Part of a small language model's weights: LayerNorm before each block, learned positions.
MLP neurons of a small language model. Each row is named by its layer, matrix (up: input weights) and neuron, and shows model dimensions 32-159. Each number is 128 + 32 x the weight over its row's rms, rounded and kept within 0 to 255.
After each neuron's rows, "fires after" lists the tokens most often just before its 100 highest values on Wikipedia text that the model never trained on.

L3.up33 [123  79  96 155 116  46 163 169 126 103  98 149 122 139 109 171 132  87 101 112 119 152  94 130  97 156 129 126 120 125 166 129  69  97 117 142 134 158 136 135 108 234 172 124 136 131 140 116  98 120 184 139 153 198 133 149 118  75 155 107 126  96 178 123 118  71 118 151 104 158 104  58 189  55 119 156 152 154 192 125 125 133  92 112 178 152 159 108 149 145 134 137 116  77 115 157 127  48 184 172  88 161  95 153 108 159  91 114 156 144 122 126  90  96 107 109 145  95 173 143 104 128 109 134 141  98 106 165]
fires after: " was", " were", " is", " are", " been"

L3.up1886 [138 203  67  87 112 145 157 132  85 161 132 151 139 115 135 100 114 235 163 108 120 126 101  59 125 126 113  57 145 121 222 131  95 146 123 113 153 173  86 147 153 158 141  75  58  93 124 151 102 147 131 112 132 118 132 134 116 149  94 115 154  92 150 151  91 120  23 197 147 158  51 122 130 191  85 145  89 144 149 154 197 132  78 127 163 131 142 117 160  97 138 163 103 114 189  96 131 147 118 115 141 124 136 165  92 175 119 134 130 129 105 139 158 119  93 118 107 136 131 170 127 131 151 150  86 108 159 201]
fires after: "  "

L3.up3513 [100 129 111 173 135 101  87 221 135 175 147 144 111 136 134 182  97 212  68 170  99  99 136 165  69 138 109  58 145 126 180 176 129  49 109 180 110 140 118  90 104 100 142 139  95  81  98 112  74 155 169 108 148 160 131 177 127 112 133  96 138 163 129 126 118 100  46 134 148 143  84  85 104 170  93 161 119 168 115 109  89 130 125 114 133 113 116  65  94 171 120 111 122 169 124 138 128 102 188 146  83  95 129 127 130 111 143 164 108 108 121 109 113 126 140  78 139 102 158 153 181 125 167 133 135 151 131 110]
fires after: " is", " was", "″", " and", " as", " ("

L3.up201 [133 123  58 175 124  73 175 124 164 127 146 119  97 135  95 165 132 208 110 142 117 121  99 125 124 121 132 104 159 131 115 125 174 155 129 102 132 156 133 101 102 121 162 187 102 139 167 155  98 161 161 132 104  90 162 137 148  79  84 143 126 143  72 128  76 162  96 180 153 132 113 110 160 171 122 141 135 131 116 101 147 128  52 118 154 125 143  70 189 125 162 166  60 106  89 131 190 129 138 159  29 138 152 118 110 130  93 108 164 187 150 122 126 144 114  89  98 138 173 110 112 136 112 181 197  61 127 129]
fires after: ",", " was"

L3.up3758 [136 152  86 109 118 186 178 184 112 158 110 155 117 150 120 104 143 157 128 184  92 148 141  69 131 182  94  99 171 114 161 142 139 148 179  96 204 116 107 122 132 179 139 139 162 118  96 139 138 130 127 111 173 140 150 125  89 123 142 150 196  92 153 184 175 141 114  81 132 180  86  75 110  95 125 110 144 192 121 151 186 176 121 109 116 120 168 150 113 116 145 134  66 146 105 147 159  78 149  86  98 152 102 144 103  83 154  93  96 138 115 203  63 138 119  82 106 156 125  95 207 169 173 123 144 113 178 105]
fires after: "born", ",", " January", " May", " August", " July"

L3.up3858 [159 192  99  90 147 142 160 122  64 185 122 162 128  76 137  93 158 136 161 124 125 120 113  69 153 138 100  94 112 156 215 138 134 151 136 146 199 149 100 140 146 123 145  98  71  75 136 176 125 158 125  90 114 120 121 134 124 163  60  80 125  81 129 182 123 108  82 166 108 155  73  76 124 219  96 140  98 135 141 119 192 139  86 116 141 130 108 142 118  48 146 144  78 135 166 103  98 117 142  58 123 122 144 208 142 111 121  86 142 113  88 147 129 149 134 140 102 169 133 155  95  78 172 139 168 139 148 136]
fires after: "  "

L3.up1983 [133 161 103  98 138  78 106 136 122 162 172 125 118  80 136 167 119 147  72 132 126 141 127 147  63 125 117 125 103 168 129 132  92 157 106 126 134 155 156 161  79 194 108 139  94  46 114  98  57 113 126  88 142 162  93 174 130  75 152 112 101 159 125 139 137 128  57 211 120 167  77 145 212 112 135 172  70 142 154  98 173 117  70 110 139 116 171 212 192 127 185 139 128  57 126 163  59 108 167  87  73 138 109 152 141 159 152 116 127 186  85 163 153  71 158 122 118 181 175 162 164 131 132 127 149 141 132 118]
fires after: " was", " were", " is", " been", " are", " be"

L3.up342 [162 152 102 113 149 137 135 165 155 142 126  95 118 123 102  60 151 100 110 199  58 209 127 109 174 151 132 120 122 130 133 179 183 106 139 183 141 141 111 134 124 190 123  97 129  78  75 196 130 179 101  51 118 136 136 121 104 144  65 153 118  64 127 143 190  95 137 110 139 158  80 119 149 123  33 148 145 137 116 188 159 148 122 126 153 126  74 119 143  90 129 166 141 147  78 140 118 141 174 113 150 210  50  63 170  99 146 146 132 124 146  81 164 136 118 163 155 166 154  90 116 175 151  99 123 145 112  70]
fires after: ",", " April", " May", " September", " June"

L3.up3900 [132 150 101 153 144  83 138 118 158 120 176 154 134 140 123 148 122 157 121 136 164 104 144 132 153 138 113 143 108  91 104 135 119 101 161 153 131 103  70 104 149  97  78 104 120 134 116 161  95 126 139 100 118  88 100 156 162  66  89 124 106 169 180 115 184  89 174 113 141 112 185  96 183 137 128  88 141 107 124 156  74 105 125 136 173 143  96 144  97 111 171 120 117  78 186 166  92 108 140 110 177 118 110 195 172 110  78 132 151 146 144 124 204 177 110 107 106 125 149 176 129 153 147 116 168 118 123  62]
fires after: "-", "|", "\n", ".", " addition"

L3.up905 [119 123  96  84 177 122 118 120 107 125 134 114 164 134 111 171 119 141 134 130 104 159 159 104  46 164 143 101 132 135 150  97 112 107 130 176 189 154 115  76 132 146 113 136 173  90 100  87 139 109 107 152 136 122 141 131 134 131 140 124  90 117 133 103 139 148 134 113 127 124  76 110 194  61 125 147 143 170 132 133  45 169 122  79 139 111 134 128  84 190  81  92  96 107 101 180 132 153 150 110 137 147 102 121 122 114 130  92 156 155 132 106 114 107 144 111 145 146 178  70 105 136  64 147 162 168 146 100]
fires after: " was", " is", " were"

L3.up1481 [158 125   0 120 131  62  65 132 134 122 152 108 117 156 102 122 146 170 143 121 142 144 142 131  67 101 156 113 145 163 117 171 168 139 143 123 134 119 110 160 148  73  70 160 154 127 114 192 126 114  90 141 116 159  83 103 124  79  95 108 108 120  98 106 117  80  87  68 125 120  92 139 144 116 113 113 157 130 113  81 103  90 142 144 139 126 119 196 117 157 188 135  94 120 141 110 166  74 114 175 203 127  99 121 138 187 112 138 118 143 117 117 148 186 122 117 107 141 132 110 156  70  99 150 167  71 155 120]
fires after: "\n\n", "\n", "On", "|", "In", " |"

L3.up775 [144 143 120 118  97  83 163 101 129 145 125 104 104 131 122 168 148 148 121 181 110 173  69 109 177 176 171  87  99 106 111 153 188 158  94 140 155 155 142  85  74 144 131 144  82 155 106 114 106 141 104 123 112 162  78 244 113  87  77 105 159  93 129 156 102  96 145  66 107 110 157 154 151 187  67 111 124 136  91 110 120 176 182 146  92 139  97 160 195  88  82 109 129 137 122 175 130 103 149 154 134 109  79 107 219 169 170 123 115 125 129 132 149 159 139 175 153 140 118 126 174  95 155 152 134 152 151  53]
fires after: " |", "-", ";", "\n", ":", " 6"

L3.up1145 [167 123  66  85 127  76 137 120 103 100 150 124 175 145  84 138 131 147 113 165  79 109 118 200  68 126 176 118 102 165 152 159 136 119  59 140 180 121 123 130 116 151 160 163 118  86 108 151  40 133 132 135 136 167 130 155 109 133  90 142 126 105 122 135 113 194 110 138 142 178 118 162 207 135 131 194 149 149 156 111  90 121  86  92 126 114 114 136 157 198 158 165  56  97 184 196 124 127 170  86  82 134  91 115 138 102 138 114 130 170 105 127  94 105 172  68  99 179 162 154 105 155  76 203 197 144 130 107]
fires after: " was", " were", " is", " took"

L3.up4037 [134 161 151 154 131 148 165 109 134 111 161 131 123  80 122 129 136 117 139 180 105 168 125 157 142  61 173 142 126 119 177  75 129  88 131 160 138 144 125  97  77 138  99  83 165 116 104 143 102 145 115 100 160 155 168 121  94 166  87 158 105 131 113 129 112 159 133 100 154  90 107  77 123 177 146 186 160 159 130 136 161 149 176 101 141 127 117 169 159 130 140 163 129 141 150 160 145  97 110  92 114  76  82 138 151 188 136 134 181 100 134 157 162 139 140 106 123 151  81 173 114  78 118 103 126 130 120 104]
fires after: " \"", "-", " (", " un"

L3.up2653 [157 132 116 151 141  99 114  91 132 101 162 143 120 120  94 141  97 134 106 132 134 155 149 155  86 103 128 123 114  85 116 131 115 122 100 118 131 178  88 136  91 125  54 117  91 142  90 118  87 124 119  76 118 119  88 157 139 167  96 126 218 142 140 112 132  36 145 118 126 141  92 186 141  88 131  97 136 165 126  82 104 126 140 138 137 149 146 117 139 136 178 103 170  88 169 164 165 158 107 121 156 107 105 223 158 148 122 142 126  91 128 141 161 145 138 148 137 157 151 119 208 136 117 145 107 127 116  92]
fires after: "-", "\n"

L3.up2220 [172 136 120 125 105  76  97 135 126 153  87 146 127 157 126  63 154 115 111 151 128 129 116  73 108 156 122 131 126  94 143 107 151  87 108 117 145  90  86 153 115  82 168  78  49  96 112 184 115 192 131 143 133 125  83 103 137 172 133 120 120  75 127 197 134 142 102 110 147 168 107 132 138 160  90  90 122 116 158  96 174 186 165 139  88 139 158 140 158 105 141 164 116 137 105 113 128 135 188  93 154 121  80  91 181 106 213 118 127 128 154 144 153 149 136 130 129 144 113 133 129 119  98 149 133 140 139 150]
fires after: " |", "  ", ")", " No"

L3.up3989 [142 152 104 121 130 112 150 118 133  66 166  91 191 176 111 208 134 134 154 137 105 104  79 147 131 153 158 135 136 123 185 169 113 148  97 117 165 126  58 142  85 157 162 106 116  97 135 117 110 117 154 148 133 130 149 158 130  57 109 123  94 102  96 165  80 148 110 160 153 142 115  58 154 157 134 179 129 130 147 143 129 172 114 124 162 110 122 142 169 115 130 179 105  76 118 122 150 102 174 133  86 230 111 118 166 139 141 183  95 139 127 161 144  96 163 126 112 192 204 110  83 130 106 110 143 178 117  82]
fires after: " in", ",", " a", " June", " May"

L3.up1613 [124 122  49 180 151  90 126 112 128 122 134 101 147 106 113 116 112  92 130 138 128 131 120 163 108 102  62 173 148  78 140 171 139  66  75 122  78 129 111 126 129 105 104 167 168 143 125 208 152 164 135  74 121  64 113 136 134  83  84 103 113 173 123 107  83 103 107 124 171 191 125 125 160  95 111  90 172 140 105 194  99 190 117 138 145 134  85 116  99 144 149 136 111 152 176 105 115  64 146 175 164 127 111 109 154 126 142 122 140 129 129 182 119 132 139 116 162 136 135 152 153 162 165 105  99 125 124  72]
fires after: "\n", "-"

L3.up1932 [131 166  98 136 107  65 180 138 133 124 123 104  75 140 151 142 140 117  88 114 139 180 115  95 159 121 138  97 140 176 216 110 154 144 146 104 128 134  88 100  49 189 162 126  95 105 129  96  85 126  94 124 118 109 120 130 133  67 124 114 151 137 136 121 154 160 125 152 150 201 138 153 129  98 127 133 116 150 102 108 109 112  89 120 141 154 140 146 145  80 164 122 142  92  82 166 160 191 155 139  99 113 136 178  88  85 130 127 148 184 126 121 131  92 117 156 140 147 147  90 126 132 122  76 124  95  98 166]
fires after: ","

L3.up3444 [129 106 140 198 143 130 111 114  62 152 146 124  95  57  92 167 135 118 149 164 116 158  87 142 126  97 102 133 131 102 143  81 125  67 109 143 110 138 138 119 109  82  94 109 145 141 106 181 121  90  98  44 145 115 163 111 193 156 115 112 111 175  93 138  95 112 109 132 177 104 118  89 178 135 137 122 147 148 172  67 155 119 162  69 119  86 134 119  81 145 153 116 125 109 142 170 157 111 143  92 119  82 123 110 167 138 140 148 122 125 178 142 166 118 129  92  85 160 138 177 147  87 100  83 167 131 124  96]
fires after: " \"", " (", " '"

L3.up165 [180 125 121 137  84 133 124 127  97 119 143 110 150 134 147 157 127 149  81 114 126 141  76 136  96 125  95 123 176 115  91 145 121  87  88  95 101  94 135 133 134 106  88 180 212 156 114 143  90 156 113 108 147 131 126 124 113 128 127  80 136  74 117 100 109  80 132 134 134 147  91 147 154 133  95 129 165 139  85 101 103 157 123 118 135 136 129 159 123 156 134 103 112 150 129 211 193 147 182 119 155 110 113 134 181 154 135 130  77 135  93 148 137 145 109 168 195 142 151 144 145 125 175 153 107  93 139  91]
fires after: "\n", "-", "mer", "\n\n"

L3.up232 [168 154  85 105 125  45  74 118 132 110 164 135 103 141  84 106 131 117 141 152 111 142 138 148 205 134  99 122  75 132 134 190 161  84 101 112 144 147  94  93 194 114 126  98  67 181 125 125 133 131 132 124  85  77 124 165 108  96 148 164 121 180 158 119 110 102 163 104 133 135 148 147 217 179 125 112 150 134  99 113 135 122 132 136 129 157 126 115 124 103 176 105 122 114 162 160 125 144 123 107 178  81 121 204 122 140 172 119 166 107 151 153 131 143 104 102 108 166 110 187 107 224 178  96 120  46 131 110]
fires after: ".", "\n", "\n\n", " in", ","